Part of a small language model's weights: vocabulary 16350, a variant of Adam for these matrices.
MLP neurons of a small language model. Each row is named by its layer, matrix (up: input weights) and neuron, and shows model dimensions 32-223. Each number is 128 + 24 x the weight over its row's rms, rounded and kept within 0 to 255. Numbers have three digits each.
After each neuron's rows, "fires on" lists the tokens most often at its 100 highest values on Wikipedia text that the model never trained on. A number after a token or word is its count.

L2.up1129:128114060122113102117167136108127140067139134137124146131144107141181133128149150147098127175186139124094130096097142122119138121063128080129067140142064146153098119146114101141151134169142175197116149132130131150127148095118118127108098106124104135130095117145130137156144156129105140166154140100150113148138140143115155109143098118150157121115124132141140098138135130096128117146112145084121127103148114155132092149171066140135123116113080107109130135109115142165151126155126128122115148155098122099142146089137133177091141137117133135144142098151129129158130115166120106099
fires on: "\n" 50, "=" 23, " is" 7, "==" 5, "===" 5

L3.up680:109103100112087126148156118200127134098134125117097125156126117129132069096141136110122114125094133158150141112095149153110101120118102174118156151107127096149073098124113132105133092142162116114105122126152109128130136164165159163106108082089160118106105131148114148148096165119119130110110146129138121155131157127085139151119119147136097152146136146184105123121134118156109139142118105151127145112130141147133123160124102092134178153152079146097136113136125109143095132149085116128100132122071137140107137075088126149114138092124136126122137118165124129104164132089156137156
fires on: " " 96, " B" 4

L2.up553:112116137126093118123144104177128155126146128085055151158110135096130116084136106120152140102112127102096152108113096124111107149094094130085135125134157100164078106143153129139150078119145151182152160155136168102185126146113093113090117142148130100086131180107124128151113104120109111126099152095138103141121136143082148131150133137151138134123115124156095155131125131164139120146131135109095130114133145136103086168123144119164176175128100154094128113141130115135109184148081134111125128152074083126116173126097118138101118094126126161122136117152109135103097096164167142130
fires on: " " 60, " (" 14, "—" 11, " [" 4

L2.up166:113115097123128089133122137124135130123115176127120134141139124120159145123159096100095114199138154129119091143135139141125144096080125120139081123141092119120135120110136121149114119140153138215098145139120129158128125105110102115166104101125088132118137152159158125127143141144119125160157158141121121106150142133117124132119105120132173131083152123162103108153120117127173089137101101126114089095164090099150092120160126144126129132143132091136138130106112112138175146088118136158122120161134155090137101144170113134116146101174081137162122117130136118100148095105171146113
fires on: "=" 22, " at" 12, " from" 12, " of" 7, " on" 5, "==" 5

L2.up115:124104113170115081142112130168127116088139119097163137142084109140136120119145129170111116119122116163110108139102155134117175111130123083144091148120165167122130148097081115141167129112160137138155164099125113109145152114108169117119074125103108127125120134162146111145144142163136146143164157114138131123135117178128159098153149137154139127094163133153106148154127089155115121094132116070122141121132111146105117163155113100126138156140127110109117154098114174189182133128159103108112134116157158118155150107154102127129156102091143141131147141136156152099086169108115128110
fires on: "\n" 72, ")" 16, " is" 7

L2.up616:113100105135125130121109146114131118134102115115107147127112088085164159127158098163135110134125131138154136126108152137079134147136088169106095125095110102113099120128103128146134138088151128114138177135142152100131096158143167130143091109120172118128122119130127165121161193118141133095142157134116151143122145151111174109132152130135080166114135129122128088122132098149094096120099132126137103110137133168152135136133135126143089150100146088079137172090121192084126149117100147115094128175140077111126099134164137167163145116099151121122123095112130154091104174165153105140
fires on: "\n" 35, "|" 22, " |" 12, "-" 10, " Title" 5, "|---|---|---|" 5

L3.up12:119113132109079157120122126070141130131127134092086129100154113122134155147146189083134105116118125107160106136137141107085153132111113127118091129112127127138121091137108131067107123179101122096147172099144154105134153131101161163141119103093141121176188104152131127134113202136162143155090133186187161153136145110136147142132143126146114130138121130149151091134109126128114108112108153140086141087136125176115107131125119102157101156119144127124125118156112120131103125125075152098084161155132104145114110115141111158127111101148156103156105109136111148131086129139141103090
fires on: "\n" 38, "|" 23, " Ref" 5, " Notes" 4, "|---|---|" 4

L2.up152:160118114147116164126144111092098133132139079122148158128089121090112106096147144147139096097140126138134107125124155133126172166129106126127129131123133102138144155106116113102169119152147128116102155153115074148145100177100101123140107108117145125159122134169123091110129109145076134163107132178117093158134132113120164149116180119169145154132141122119104111121118150176154107133115132129123123135130129185122144141123082139124154113127098114126111129134123172119128177164070167157115143135143128138119120064135086130133118124128101124151102117122138158158156137112078089070
fires on: " |" 61, ":" 17, "|" 11

L3.up1114:152092155116123095141141111115126122136093109128108102160090090121097119121120152127101124131112144111109120102090136158149131122123108138152154125144172090130095180126151154151144082143162119119164153125135114158169132148108149128106120128156137120166117207142081120125095179118118121142154121144127144150142137108091149125116118115169115122135118134161097111142110156136105116130147128126102141074141147140122140165126089121119166131166091150119147136126114091180091153142115093110101132148092150149124159114153102135136157133126105099138123133125146103111140162163129106126
fires on: " m" 21, " B" 18, "th" 9, "B" 9, "m" 9, "M" 7

L2.up1027:169122123169166155158155135113109131109078158143114146099098060097143140125143122128103088161130153134145105118124099129115115123127096098108147153110133125084139143143083081134159138134169120140104150109099130132142152103154127126111091115113118133131109098151123156136160129091163157151099125105156131147126130150078109064158140158141130110121178136156112095138129150158098128106121128134124122086151131164133162104114135137122131139125104116112148172102134175150162127178154092120123113150131116101123133152122118110125166124139163129150126107123155158100142120157139108143
fires on: " as" 26, ":" 24, " •" 8, "-" 7, "\n" 7, "Construction" 4

L3.up635:153112181163122064127147143075192117128117109109135095138135137131095131113157105114118065151085113095121105128102122144152107085123099127123075099162167129111177155139111110150157091102133132093098158183080088073161102114127175118090140138092092090151141120125052122139117146137114083105125137133183114122119124143100188131109129122144099122099161129159138089156124139116139139149128174112128132133139153136139163137120105117128121134137110139131129128152144163143125149108133096181156126144191124147115158116121120114123110113119107114143163114082169111150177122154174134128
fires on: " |" 36, " c" 11, " re" 8, " Ass" 7, " two" 7, " three" 6

L2.up890:147118127154114142148136143127126118143116144120113135084112140077106124097164092153157125118126113129184090101102140158144113105108049121143118162127141095142158096134104098110172110128125141143112151136126086153127130164139151140092102085124166119148139141133082090139161084105156115134120108153160103112127114163121117129136134127140129127146168157137079108163124108131179103116131119126103130113133137181125127094137116159148141148112105138124143165143123154123167132108055104088153122158150123111122168081170094118155106117125125101163157133170138115138192143110111085129
fires on: " |" 82, " by" 5, ";" 4, ":" 4

L2.up1154:124095155124119106127128149129114122121149112091136109112102127085159109104147117159125126088117153117187138121138123123090162162130130149115167119071146137119117089111139108143143105110137110114124144123095078142117137118174106144148078132090152137179112171117120106123158187120129125124092112108161135143133169125102139111154140164125113120111101093123107082170112097164111095120152158149109098128135122114143110128159095087099146126124148110083146149117136138117157152122164130162121122138124138088078115136150145186130142128135118105148138100154156112088116146116118138124
fires on: " place" 17, "-" 14, " –" 12, " medal" 10, ":" 6, " |" 6